config.yaml
n_layer: 12
d_model: 512
n_head: 8
n_kv_head: 4
head_dim: 64
d_mlp: 1344
vocab_size: 32768
activation: "swiglu"
norm: "rmsnorm"
norm_place: "pre"
norm_eps: 1e-05
positions: "rope"
rope_base: 10000.0
rope_fraction: 1.0
qk_norm: false
attn_scale: 0.125
bias: "none"
tie_embeddings: false
parallel_block: false
init: "uniform"
init_std_qkv: 0.0243
init_std_o: 0.0243
init_std_up: 0.0243
init_std_down: 0.0
optimizer: "muon_variant"
lr: 0.0051
lr_mult_o: 2.0
lr_mult_down: 2.0
beta1: 0.93
lr_head: 0.00471
warmup_steps: 200
schedule: "wsd"
decay_fraction: 0.836
decay_shape: "linear"
final_lr_fraction: 0.05
batch_tokens: 131072
seq_len: 512
doc_mask: true
train_tokens: 775300000
steps: 5916
dataset: "wikipedia_en"
MLP neurons of a small language model. Each row is named by its layer, matrix (down: output weights) and neuron, and shows model dimensions 186-313. Each number is 128 + 32 x the weight over its row's rms, rounded and kept within 0 to 255. Numbers have three digits each. A neuron's up and down rows have the sign that makes its largest values positive.
A block is one neuron, or neurons of one layer that tend to fire together. Before each block is what it responds to, as a language model described it from the Wikipedia text at the highest values.

Description: Past participles in passives. Past participles in passive or reduced-relative use, usually followed by by or a date, such as created, founded, granted, led.
L7.down390:145194146151121203139091145201088118196125127101137088131135131150148085095121098129151120103116159104110071146125137139161144130131179158137053135089125159132151141140100142138112165116165138149150160124092171143131124161072177154200140167153142112072157108139128129107119096184120136090093178107141150094107141058139125121120132131112099175168148055134128144077129154149096151147136

Description: Mid-number digits, mixed. Mostly digits inside coordinates, times and lengths after a colon or prime mark (54°54′48″, 3:05.46, 3:40), plus scattered punctuation and word pieces.
L3.down727:120081125095123188168098156172125187134123104131054081095174062099166150178184165130087146142144064154099110140056137083122140161110150153160129122107180134171137038131148159116094123153109112187102093170139149133181138130100143149121218151096175128101104134156132101149149180162083141142137127160121117153164122133104098163123160181158146047167120112102077115117147149141088145149094
L3.down745:127057151137100104089088117132082144130170151106108163119117111112153128186054120123156172072113142124052096164137117089158117108125157121120131218171181113147187142142126198160066152102074146154081142121128078145145166181138119135131079078087137113126155110136135194172144131091151164124108106116087141143101120117082143211156118093130101128106132144179156108127157110136130111105187
L3.down831:141145103124138085167131103096118163156150095162143162158099104134185097093146143072092137170113196133168132165195113120123100133095129147133170160131164122081078106154141113082132133146149132111103078097101093142141146102154123085101176137089155178181140098051177068103112138096157122073148102117131143139132084101100094070126162132082107131120144169090113140109118132119161147162207
L3.down870:206108113146099136121146157189119117135106117149118134131165168145129111129075132130139182155106132078143178176159105091139136134161112140127133100116083137089126190140146152176117145150129183159119085157049163101159122129109136046086151183120113138130055135116097187145164072113098179088062130169120115158105131085089142202159112157104059149061131137087148183156131104160142111093121

Description: Closing structural delimiters. Closing heading markers (===, =) and row-final table pipes, plus career-stat slashes and word-final pieces that complete a name (ifera, Cup).
L7.down906:151144148100142129100128150144125141166183182140071153113126159125151174144167074147145135095125125149177070104106114157140128137132124174114095097136083143178107134096158150080131142142074085129110114153183100159145104055123106146193166162110141138147105060125128134057179088144151107122079166187204177104145113155110102104135161104134140106155146018165075130054099095139155078111148

Description: Pre-verb auxiliaries and infinitive "to". Words that come just before a bare verb, such as infinitive to, modals (would, can, may, should) and negation not, as in expected to be, could not keep.
L7.down1245:141176140157174126104172175145109063176149137142097158103100204061082114088120047119089112197113103134106105078114147130134138131124165158142072062110117181166103127123146106108106157127127095102095159059139132136138118206164191083145108078075117087126153148137222131061201157138155171110116112133104101114162157097114141130117167113103124100159150159102101150155070151114073153149151

Description: Year-initial digit 2. The leading digit 2 of four-digit years such as 2004, 2019, 2020, in citations, tables and dates; rarely verbs like made, leveled.
L7.down1281:177129113120170153127146125103114139169103123126085117106073073130190135216138113128084152072093181144149089079169104104152075103153127081141087106084208130129147090094134098132117134150120097112094129132106140112140153189130074184129139145108168152123179125118122134160142138119167130156067109061104140150107117123110116119087133161127068119081097087131131144123099113112162080124121

Description: Section boundary markers. Closing == or === of Wikipedia section headings, such as Career, Charts, or Track listing, and more weakly paragraph-ending periods and line breaks.
L3.down450:074175115102073085193153188132144173135101178114130158136114107140153122179165125159109164112072113111193095124136130120131132140124191094107106101121130121145120119099124127157094208128103110066182116122114153056134137112113156164139156165139089099159107143099148105170077074124114175159088153096190119115145117083098123094139109013143069115146122085151145187098068131155182144143132
L3.down636:121134141111074072160135190093157088135093153112132127143150166149119110141165123080104126173097126077107120105169067129109109131148175136086109153082092153143068145125113159140115175145151129153168152071091134071134091125094107136172131099176134129064147212086154117156091110174112178127059100083158114062128097112132132089126078062169098157100105130157092155102069116149148171137100
L3.down804:173159108130159055148112144112113088117117133142120083170148099131164150170144159097070106146095125070144093090082130124133091134095103167190155116111140087109119162139127123114102138108078185101161104060114108068119083127065074155130141174154084117121094155121189108116139155161150119114094176126134083127105139117098169132106084125115167123138133096134164132150087162127135199151083
L3.down1104:109137161107081056157118187103162162128106165164119098150146140144171106130127123093122161147080144088137095140123119137119132118126148108146109094145145120081098120115143155121109183154135158050198148096119153015124137097106101171197171163149114101078141189109128113128072094138129139173104128115152085090100157124124155092167143027129117132133116136154119171106069154152164181113082

Description: Headings and capital initials. Closing == of Wikipedia section headings (== History ==, ==Results==), plus single capital word-start pieces, mostly H, J, R (Hermitude, Hiking, Jamey).
L7.down271:159107095149118122116118103163127120097152127056114111107097138089061124160131106188122110064121124179153160093176161140153165126136114141153177147134162155141167113132159111117122108097156106125095147125165124171114152128216198151098132060162163173127091113130099184076183144107100086166199159096073128146158132150153124137124102174131121086091169129127167122146149101122052131105144

Description: Section heading closers. Closing == or === markers that end Wikipedia section headings such as History, Filmography, Route description, plus the last words of table column headers.
L2.down248:113137100141120090127117146148116103139097176116155153103133124134117108154134115152183085090160088071129146092116098152163173168184115078119126067136126100161109122119116167153100127067106132101129199116157154079141160115099168119132120093167109126112160154209167103148136156170140061150113132151132099087148121143121144113121196126100108144118132145167143153145144148171089160144140
L2.down1112:182137135103156133148175054126145116144137152146072103131158151208110142089188130153161157112173098136129094127068174165152181179068141144175140124060127175092085064124130153157095135127097117055093138128149177159117116096087121092110133108114113127185108124132121117149177109103083124132053114147184136136164100133150149157065099083066107198180129098130111172107133164126047151142154
L2.down1130:129167136123108097128139155147164182193177090118161162107152091115163156132154139104082166110095120118127127080085160147144136119099093116147109150131125133119109125126134152176147135089112111082168138111077110120095143129093141149138105207109149136107097180137176129090152117095140183194127139151157112106110149115150120090156128119158104115195127133158145100118120149153085157138133
L2.down1241:190078066180133113118163092131108158128117146143187115078117172112134167096124130079124140143125110131135084102138042147132149138087170095084131102113127121123141134080129113134144109142067067170064171118166127225098133120128105097066091101133156125154100137147137113074176145144113135157039147107120137099140082067164140116090121067112151188143176181164122152142123080100148123147076

Description: Minutes digit in durations. The first digit after the colon in m:ss durations, in track listings and stats tables (3:42, 0:42); weaker on section-heading words like Places, honors.
L7.down562:153119101061121057089150109129121172115169135105205129075110098119156057164116179108109146117110184085159127153159102164123131216103150055178116144114168130149067176069126091101209173114072109131127080142137119099117143137069132052079153135123129109117121125137127087111173178109113154131100125093202128143114084153126166167114095089135114111092146069170101142180143130094082156108143

Description: Predictable phrase continuations. Mostly well in the phrase as well (as), plus other predictable next words in set phrases: purpose to, exception (of), version (of).
L2.down24:157138118063123125153115088056142157150089118120110122103118094062114139098135103194148203098205084213171135157117141073104082123202139130179117094105148103069128126113110106100138155124104079135144203079130147124138107160114210079160151115121140125092164084176133127135166104111117164169147138049183159122179101148121145164080096122144100167109088139098104099158143133113125079101127
L2.down67:173080093133154116096072177158089116132148141121178057161153144166120184118142147194153085139147084167110105105161177114134145127135104124109178141147171028096158136110153161140103082074110124090080118147103137066119140137105167172181145150172141151130152163136130123089160122138139160163157156091134083156095120107132135096095097136104167105106144098104128122155163144123161077186137
L2.down162:068152116101128116116135180152153167131071089095119176149078093129082172091180102149141128147162131085142159107102190114136116087136112157165152138098144099040085146009164148120170153138157134115094128115140119135161085106109222105120149086170136112037106102150168031097078164107118155116127105114149113205123061163117093142138128180129063062111094189057137070163176123156098153137127
L2.down519:047137159083164112155166133153122104135145100128089150069103144154120108146128093119173149142110159101129121115126130145175096142128064153153126120088134081081099122179144125124110087108111091139135143059174125092124154121103120122089116219134184121069095161113127184111107094113136174116077113134149107076140133100143150112135118133146129073130177127110092108125140161185154119082052

Description: Leading digit 2. Digit tokens, mostly a number-initial 2 starting years like 2002 or 2014 in lists and tables, sometimes a second digit as in 12.
L3.down113:170144080145202121141110159074144099058110117162097194180079152088179093115155168074079146125175038142099120156121142083144132184155086081151132129158106123123088114091156091070188135135127153069139113093140183181063166134176188176076102122089175094142119113091161159113070134137104109190146105066120123121107113079150134140142079135107125128119139169123090154122120136117155097112102
L3.down146:123095112124119136120126129117155152145183108080198138119110114082105146126105134109116131179110136158085099102109081142105179124090080128138123118165126090139122164089116097125148109097126106087209097145113108148106108146054110129098113151104137154130151100100110146147094113169075165177125160118124110130209091186198113089170108086124123141104155151078064083168149106136129087132136
L3.down895:115197141147171109071129117039085139130100138204158123175161071134091134070119131126111174123103097121112071098126122090169100085077171138184099137147122050157121161151142169113153126099131162170073122182113119150136192108134077108153116105101099069110172162083128131144081097158108133147132181105142167133167116097177129186127196105135107137154144110122160115145161131133054163143108
L3.down1215:144072164109101084095065105160162096129130087101088106129160148095135134135088092159110139075177115108113058108133133151101134170042185033156201112059149068106086094129124138121079073091084163142144065169121141161145087130070134112094108129117157097063179068151093151068120144117178114090167141127108200091131152160084107170165105114134109157128142077148158147084139152127114118126119

Description: Infobox and table structure. Tokens in Wikipedia infobox lists and tables: field names like Website, of in end-of-concurrency notes, newlines after header rows, plus some first-sentence was.
L3.down944:131155113192144158146109156075126114125109154122136106151128080075127102086159110127183118134086207122155084163150196081139112109133082095132119148159160166140107166138173073200149125136126101145120093109084090113104176128121107094107104096087108123132174109185127158071074123143094119169173172154166143111137107138077098087153147136085132170138120068117147142089183134102149096127116
L3.down1001:144067089101156099135133096159068138136132117089132113119125095104119103128118128163204126102175200110151084125116202074130131182129099096081167093152140139082122145073139157077142104070152141117208177094132161159177076163124135113126041126140170118151103161097149167106168099142144135088102161096109117125113170143126117136069053120115149135116097098110186195148117140173075189107166
L3.down1145:142125127148153111109089072137092110117132119161128115179117105113117159132170119085087083130163102055146123131169167091124134112099169168122166101145117138124119106094181110133126124092098083071137092145080126040154167104091138143177167089104135061100171064116111124103137162122194060140114129127104101126142053092122148113084132080113167131152072160127111167129159156122159180148132
L3.down1335:140143094111109112144158105143137085191160120110140114112152094181165083115112105081154134123158135120152166166127151117092142085130090155053143124173083136091143139137131097144116158058146143134103160089148126141101153166065113118140119126115114098107172136173137148101055126146133080130151099127144150157159122121140146082108144135083124153162120153175073148188099168109081099076110

Description: Finishing position ordinals. Ordinal words for a finishing place or rank in sports results, e.g. finished second, fifth, eighth; weaker on role words like lead and on word fragments.
L3.down101:112153099128183163145131143147047130166095173205079096091105146146131102155116183112099159125148153219161152150130101172074060148129108094133149096125158099098104118090127103170130138177097090104090116124197121128179101183119165109138117135154119140080065139153149108164150092106087150140174087098119178124162104081137083099154181161144108109154164135217150175122143107115124136129141
L3.down214:127120062162102115096108164120069122119127162123111121120088170114163115119015162170101174129144085155177118149149167121100131122168133123045136157165108145149117181140089129084095121084117136076161109108151181152150088088134127114115118092158126136115140130097192115125142138092071149097100134157095111160110194135142124141183104149073184140118125161129110142103148190127168087130148
L3.down874:125123141158075115098100153115086190093086124079150173112169127064114117143047160101140120157202106111073174161107135114117104135179137062150122126172054133128101078132129130155123179089068096117138154137198145145122174175136154094140100119180144154067117147077128104147138086128162097116104090111124163130146114098113126154131111178078155074112116116155121138148168098116131136113146
L3.down1107:110097150145124191135105119096116139148122138108165111117107122113067089154134119149138149144111120169068125132116182155136097079118128183128148120121083173145095155137131165067133127115092113126149103149184099133114125131111165109122157104206076171161133106094077101188100160094141113118091167137102135135103131099094103137146108141115161101174200127114113123092095158159112151096165

Description: Closing heading markers. The closing equals-sign run (==, ===, ====) that ends a wiki section heading, as in "==History==", "===Singles===", "==== Matches ====".
L3.down181:146160119157106117154148128133169119114123131166134178151108111129136118153156153049128165171144127113143129056090166180191157100128109118135111094138104127136157106121169063204150134065118082138135133056169073104170156133101106123140156208089093119129126138078143127122110068124135113152172146100069146172114094103054132146133120116130105177154117084156135169122157139126127149161137
L3.down528:074128137146156171151164145089161140131143082092115121129121132155089111131098106123112145106132149108121127093102180117114125154061141110106154098160127172066123115108140117107068132127137124113120119075137150153128116134082156156111175186123078087166094097169153111113118114137100218129140122055083142077155123122049099115066130103200164130164102108070118189117120094161145153132078
L3.down960:144151124154139120092128169063133133083088155166135116093093102124131113143049118078138127099183130137164111114172144147170112104114113136121080070127078143097129140101166104105147131084117174126101140179141118155147110101121102119084184133134104088100101087112119168113110159121126110151106068085031147144158126090141113130118166104121143173086151088109150156177121119130088158105178
L3.down998:184165145159103080167070126124115118128129156075148123140084037155107115116162157117152185140158095143135129149119085120147083134117168180087093077116102120144155119132161125118074119094105126132178117109112116149135150074105123165176103135051097159096056132140171156116120191102110078130126119119075129121175161124159163125088081132100145137127107194101119153133093129104122124122090

Description: H-digraph word starts. Word-initial consonant pieces ending in h (Sh, Th, Sch, Ch, Ph, Wh), often opening surnames or foreign words, e.g. Schrödinger, Thür, Shabbat.
L7.down1034:108092124107136088133114103045138147185143092121092188127154082173177157150112105093108122134084109097135126140143154127118099154119143159129153121104135123193172172203133149125090155170160168081107076117125144062093212100139119095131114111082177088153233093138158118122119152131116120158106118150118150144081143119129175113197131063142120141074072128113089124146168113105137098116142

Description: CJK byte fragments. Partial byte tokens of CJK characters, especially 鈴 in Suzuki (鈴木) name lists, and mid-word pieces of rare names (Sa-ip-em, Hav-iv).
L2.down105:126119088094207144072098111158161164085148101154165099105201119164112051165172183105154133139164147155105113117139130099138136099104116097136134180092119089118167094156112176160071130077141154115127147170167144120121207108128113147076103102100083092129143113115125068098142144076134119137056143127139098121157069219087144103166129155110162120098097093103147136209208151153104183159119
L2.down225:161087053143088084130157126165055116070107134105123088108132103152118144142116058113085156078096130151121149166130133023137128147124077108086160131112178157094127164154104111216090129123138085108173136074158152158186087024099113107126152092124186143166113088159097134089122135146119112134111147084120152124063109136123115093208114119119101139112107166157118131187170148120090141131098
L2.down585:105107146087182102085055131151123193142200107147074093121126085165148095185053143141126134138125199187150128201126125123129145141116161115147119117114105153092147159144098139112152090194160086106141122098141172134163135152129150113115116195134124169088173172172117182120095147074119138139131022166166143141133132200079123178132146100154133131131054187121188127113123098114151078111133
L2.down901:130153127155118135154173149119136154116117150122138157210151099148101194185071152147122085117121196105160087136155116149143069160182079145087145138168109101148140139106081098133077154109114163160144060128172177159147108074104183115069098128149127129113143147178112104109107118104219170098151104126115101173148148147144168141102138103148220082137165141189103129106145103152117121151131

Description: Closing delimiters of spans. Closing marks that end a short named span: the === or == after a section heading (===July===), closing parentheses (PDP), and closing quotes after song titles.
L2.down249:129174075175140108124113094152159117145144087086164084186135156115096160164210136084149126120138108134154118107201134123150113130147158110137110134103098145156119130086124140139078083172149171136113167176140081124081103142118109150161164150135176132123082095160089164091119150114146128148110134117112063052140107139068125080123134074133077137134115119194078127152085118158102182146185
L2.down416:143099086146182141010087101184150152130159161177099076162130118118157148108091151117142092121120116138147149161150143101124116120102160148129110104071130113216103179094152151064082144192182142163105174131141185072106093089122108136165137128032181146063136098114147142108155101144108130112107125129065133132146072153091117128102071140119139169147130154127094114065023060145090118081161
L2.down1066:079181123155071148173111117144140116103126123142153176157137158086139118132143163129129141149132130115072115129222140119108192087179140114135133105112105124176138153145137084142111089146173149132058090133123127142117152122056132143109138104138137141132126186124106098183192182076169151087117112159149136076158118171120128123149114117128115177147102175104168080028075125171162111133120
L2.down1297:147142150145097124113121052066123184145131127182091135103129128143114146108114095149119126148186086124130115114152145116112125158143099085080156039089133157117125109172114151110118100177075165065162058110110184134163120108124082122115154157125101105074111106171142085122105137116110098113143174040121167087152129182110170127129131082123134132171123083149189118054140174116094192102099

Description: Sports and youth words. Sports terms like football, NFL, playing and skiing, plus age or kinship words like youth, young, eldest and grandson, mostly mid-sentence.
L2.down308:105090166120172156114146113155096172229174098172157186128142209129114136057112167127142102157077141133121107146108156171061179133073140097139180144088137115113153068162050131124177138156131173102091142101148182130106079177144104130139153138156148163150107090106204092184107143159157126179138136169179141052124101140154117152148173118087142138124161112122177088098111165096131124141123
L2.down323:096141158093124146111081099146173100182145100136225131091152178121102102183084100088163156104064069174176133126131176107141147088062146014133113118106167111134140088141124060134143126132102138108127167156161160077123116201099125111124076051134114057175098132150116157146112131099119144102150099163127130180160139131187118162154105157177140118111184116154095129188102166195129105112158
L2.down448:090080137107122160124095147121113090123125176185162094187132118155119092128141110051165155201141088136108143086143065115075104048168171085095131162156099135132177152195053066148093126139124193151096137122125144193149181157120110107114127091196130075120113133171164110111099082180122206084145114133128164133188133125109101124111110162104172174122160125149166158104102108159155117170106
L2.down550:130109121126061106128129141094115143099150137099089155179146185139179134126167119068115083150171182084143124148071174134102122145120060107150087155118113144128117089093164128105104124124120181140187134117075107120183062146101193118104139105140141184134029130086138117135151114098141136120178058153150165150146105138143137168201114099123121077121150100139120130156105134112161081134139

Description: Passive origin participles. Past participles of making or starting right after was/were, like built, produced, founded or created, before "by" names an agent; also weaker on table-header words such as Location.
L2.down301:191124097169130094095136160152179147094124087187170058168093170079092139092130145167150085108127134121099113145144156147062097119102149092146171118122097141091166135163124188200145186129136110187099152150127135111135103152133093139142138163134052140110094144062123146113125137137127115130167100240132104162092140103125100097127156142171148097134099160164104149150112151145155107061158
L2.down447:104140145102164120094102104136054131146204077131091106126160121124165172103218139106160148202125117100129201164147151158120127121093141146208075161088141153165111131118161122152185138144126091107145156203125159186136191117162164113188096121132234108068117125193157095207142128137110170130106103117085154117125147105103134149152160148128151132153122117184201104173125109116151070091126
L2.down973:164113130095124155081139115073160128163112113153163172101153141185129185094130146126131102151129104136150096103162148141109147076175119169125164130179046175112218154141131109125123155162141120121136139164123198161121128104122045116079110168144195129128113128173084101133115168119049122142124103141144159133139104139133129105130076166121077147089078110164138098143139068080151089106173
L2.down1302:136138089150094086117160098099110203122123135122165068062115089196096112132092145157087093062132083118133137170126124125064092107188173132132141141110154159176072111138130062156120168100092099145247107062098092159078125130108099129119152111138106091138167061149107132155148061171085120176149160118170125146197124132139182118157165109123128085148150121147090062175192186132119141126133

Description: Structured-data separators. Fires on field delimiters in infoboxes and wiki tables, such as colons after labels (ISSN:, Width:) and cell pipes, plus sports-league and TV-programme name tokens like NBA and NFL.
L3.down60:229181129087036159099093071148128159143123151121065172164119135139103152080144129132122124081144111148047184076060115103132059110129135139141093100162147162101108057126155094181097148133149125173130136142162146125151129158140106131094157147169140164153065086151173099158123186142166100117108115123133103130182088094142103151135134135124092114167084142131135110079152144083163086083112
L3.down271:142182158152155140103145134122123139109133059099160117112111164104120176138178145147131120110127161169131133124142110199168120142185132129152170147164140079185153110131145160081114061096116126219159208145175080145136142173135080136153111078166103131179095194101111139161146147178169150125131121135104135158112127194118135123105174058141134139114095151073137060058160105141120125179135
L3.down1137:100162051140088173089101142104168144151155067146152098095145109178195139089133137176156124150148142160129114148181171116111068085057104216136122157119169123119134182116125122106091142105212117079108131074108081114152109052184133226104120094102122151110092145141081143145089133119138118172117096089093143126177107112110144094160149119117144119127161114136149163092136159157130127200085
L3.down1249:094104111156091103157173241149135165134081094117111151115096170092157045135115088090117086159112143122124155118103144112152088115115094110115099143081110100112129171141174124088132132158131139081099148125117099084185154136176105114106096083188122138155146124137091154094155083162166123103100110098169094195158160100119087127158106149108207129044133136147219174156140160110100100154108

Description: Sports names and list breaks. Sport nouns after a modifier, such as college football, track and field athletics, table tennis; also line breaks in lists, table pipes and year digits.
L7.down1206:123130155186157130161224135123148113115159115160190121098136110098114154145105205110091093093216086123123155077102169078143087170133123142185096145121096134129158101152136119131117115146182099154136179105140192079074202152143148159158115134156109136115073066086187118089133178089074173073164146075127141136122117143126125079151123180199157170089129098142102113150129159208129101164117

Description: Verb-prepositions, word pieces, digits. Prepositions right after verbs (comes with, result in, graduating with), mid-word fragments (was-t-ewater, with-st-ood), and digits inside times in sports tables.
L2.down188:137151157191132104147076142076086174088195111141116173143126114095128024134118140168113125172055084101072213114160177146099122125133109094079061187063127141117064133181151108152096109144111142123156144137107142075142077087104157129138124147069124166100099170148135099123125160123056090069105126212128113154142140135102049143146102133149105097135090130121129132164153177128154143098150
L2.down262:133093179135051132143175201114185129166088129141116159131177119116145108153055126174118105109127151140106109085174105144128137136121102088138129165123118140125169084103100129124090094136126157148098116086160128129151108088174166138088105174128157068117140125151085147143135133167122100124158082066139115179100122172129139106091105152108100098114107080119128127058125144154101107154122
L2.down423:135090086092190128125128191126149074156062125123138143130111106070161081136116140148091145159146089169168113200112104089130063075133123115099129174060121109108104165132152158115126126106163051185111142154167054155132165155109122102104134105165075139140200150089118136114132132187083157120173156115119131150111163136101115100160132097063153069158062129087101132113103117121136166078144
L2.down685:095150088150129174102130142105091078184157141113093129136127068140155080117201173143156173105110139124132186135098132126116172079163160102158077135094110120055150121084100079136106170106123140161111178047112162094170117120104098137129118094097202138137115164146119137134143126169113111132055147072092092116109144147132156194119100141102118140167101158138094135097140122185077139121139

Description: Linking "such" and heading ends. Mainly "such" after a plural noun introducing examples (films such as, places such as), plus closing == of Wikipedia section headings and words like "as", "thus", "so".
L3.down392:130173131105115159130134099144122082158148105175107111133106108080082145073104134182133118065169110155146131168125103090091134084133105050137109137167078138119133133169118172147053149098107094113145090127147134201132077158141169198100148113114130233078184098152130079100095187086154130091115171071135116110155156128074095116146121175137105151130104101185096151129080140132121100119147
L3.down533:150153216140200147145131096089068083163147115080165176184141122070151166139105172188117227113143107139091131133110095116140156133098125132150162133085086082108125147116097176109112117140162167136118103104160099101166124053173095111169129117139155138151105112136104138141109135138068141131078088088148101081122155107125118128104124139114101119129108110134078101085069072140173126098113
L3.down558:101106092173129136060130069124152147085058178123140199150128123098091152075124195095147112150118158184114061095142129135108112201117180123167111154122081133143102160141133140191134161159122131167136176109142165137133123136174134172142165150085141180128111098099150110161119104128118150155144096134117144111076167149087095072095122131144156100121181076126099074115124126114067136141125
L3.down1009:147176145187099177099166122137145150169072131130101165112111135135107187151146081167174081084175075171172138127175109118083151146127108120095135156091124099108074133153136129093099148123143116139099156143153149105125109134089113139072175194149161166133125079163080075105131142128101138120113183119104116111153104175080072181112165166119090133068073102090137112142117165153133106147154

Description: Kanji surname start. Mainly the first byte of the kanji 鈴 in "Suzuki (鈴木" entries of Japanese name lists; weaker on scattered word pieces, table pipes, and "that".
L3.down96:142095174125102119087124146138067096120179155102084118097113122148153127110122156114122156149068119132130164179129094117096103155156103138064089116135108174083179135093188171099148130080128141165170111132100117158201143127119147136101137163177141115134147120153158117129136094148093117083056147157090102115084116085127149106164176135193126102111157178097133110135122129172149125057094
L3.down695:093105141102100159094108157078089132163110093132127171131099093123132073176126088136131130135120144133057064138117085158136133119137121138160183161102168156143164147115127156138138087145104165111090112114120090105079168167131135087127124099147155144124175161122148149110119094047123172068190119081080084215171142160157150131126160114132179099181167069170145164131141114145098137136146
L3.down820:083132109051125155133143122076161153103118209212209108189156089133112129106177061090114122117155165094169092108105038138132121134174098112106093164154191119116143114153133114166100147082171116136185115128146184127165143144092083137140075174118086084122111121125119193155121087083111107117148147109208140095156162112161132137144098137124162122076092170136102092121133179140117142136154
L3.down1139:175132117106163104094096134098133133075126149094084139089162110108140113089072109104127133161103108189196155154121123062079176169097159084133102155099133154140186179078093131089099148100180146058129137083096121120141105098110130171084095121086104164093062063148117123123108140106142210173128133106132110139109074093103072168161162144138150137159123178077108153151069087092158113113095

Description: Prepositions, CJK bytes, list digits. Three groups: of/by/for after nouns or verbs (impact of, hit by), CJK character byte pieces in Japanese/Chinese name glosses, and digits or dashes in list/table entries.
L7.down464:195195129111065108140137076118169175156134147087098137166138133167151071164176080096129148115106188062170149151148144118133160111098128055073132125115174130123151100144141073182138078139138134111110088095092144117151076105132103152061095086168148154116130129107073115158130077136155077132118159219136159146137092094122154070067156076165170122121155170105138084145120146148082113112097

Description: Closing delimiters of short names. Tokens that end a short quoted name or label, mostly closing quotes, plus heading-closing ===, such as "La Grange", "Bill", ===H===.
L2.down1:130124124175159150129129144064126166113187168150090169152109098149114080138108134085142119188105051135186144163094149179132205127053164101144127140112156105133161171122125087113135161122128167123111146118105083129149125096122174146081091165112113160054100073078164126134155120095142112078085110148065110141128121141157081171148113061092194120131120138128143051096126062157157144158098
L2.down28:104133100060159114141138175084150116124182170107161068090102085117111173177112111075150081127137123131117126111161166112115142138160179150178161133144144112114120131090138091070099137147146160172101129112097154084147142127185136127165154172120133161083127095143170057112201133113102084168149189083151113110141135136133110149166105120127172159074168114136136153122160064138084114162122
L2.down433:070131105133165153074160173074135141142144185118162117152160184171166109110122120139097092116150083089161111118128164147139073127173124129131119121183174169132202139106148087100121086078110119128194101098110115135162146103140156107111099178156106129122125149185132108085135147104121107133126137162138116101151162077160122113134139080156117081181113101152135136176141104131058131146134
L2.down716:018135140134153130110121150121110126112129122117126165142116107087119147132142166106158192169183110166155078171119144084178150092161123155094161083071121130156102129136141160165126097140155115130181130095150161140144124130127148111093092165077155108129113064140162088156153193116098143072074102107140160075121173121137135145129060139061101123128058112102169084105135193136167087138172

Description: Closing quotes after titles. Mostly closing quotation marks right after song or work titles in track listings and tables, like "Deathtrap" or "Return to Sender"; more weakly, proper-noun starts such as Spain or Czech.
L7.down639:134140077042086164179136112138097095146190132150126203119138168132158157117102157116196134076119112150086098119100159109124184170135113161106204139129148128129094108110158141123111154132156114139138120190144188161140144094167088129143126142118121086100084122096122099141087135116084198153120074084137144132162114113128124136101121137165125103161105091195195120079117182073090172133135

Description: Digits after range dashes. Single digits opening a number's second part, mostly right after an en dash or hyphen in ranges such as 1986–87, 853–869, grades 7-9; also list numbers at line starts.
L2.down112:166161104181149116152167100130136142133192220171115155081122102125151140112141115154171150067085119144145097114135120083149096143117105115130166176108162150128154106149141104128143119116098063184151097121191178095125126127103089223116090126102161134130106131123100133130107154115082147165155113157125164143110148113112111132104123092162122177085142091126119104084133137135171138115087
L2.down794:154125070109121091137114122132117135138103120167166079101088103145076094132152043143155184096082212160139174150168126145148105125128145131122133131189118073130162143132168067119118162202116078145127110132162135100094092095085134120091144135064220150149138116147113108204134173174144186139122142068135155142168143143074122166117142174141072127119064097159147153148177120118138129166092
L2.down1192:099180174115111129066060168099127049143159114188147131126110132087154136151191148150149172126099107156116090077140153045140145173136169140106118159096138168130080140117072176111105120130114086145159149081105167113101094144085146144144147070141050086087102127131122056164158074111154085097170133098159135107125213102108145126149183144166167165155093114153121145132152129137154099152096
L2.down1260:144106176091134106170127130103064142092087119145145104127060097120094118160112156108123120118093159158156208123111109147164219121052099082103110132158140181124154131121105079129191099157133115136090106191146116142107165146136128144147148121127110107090074145111149098102147176160107155141096155131139155132162142142112109120172129162213154149143125112084138149124156146057086127124101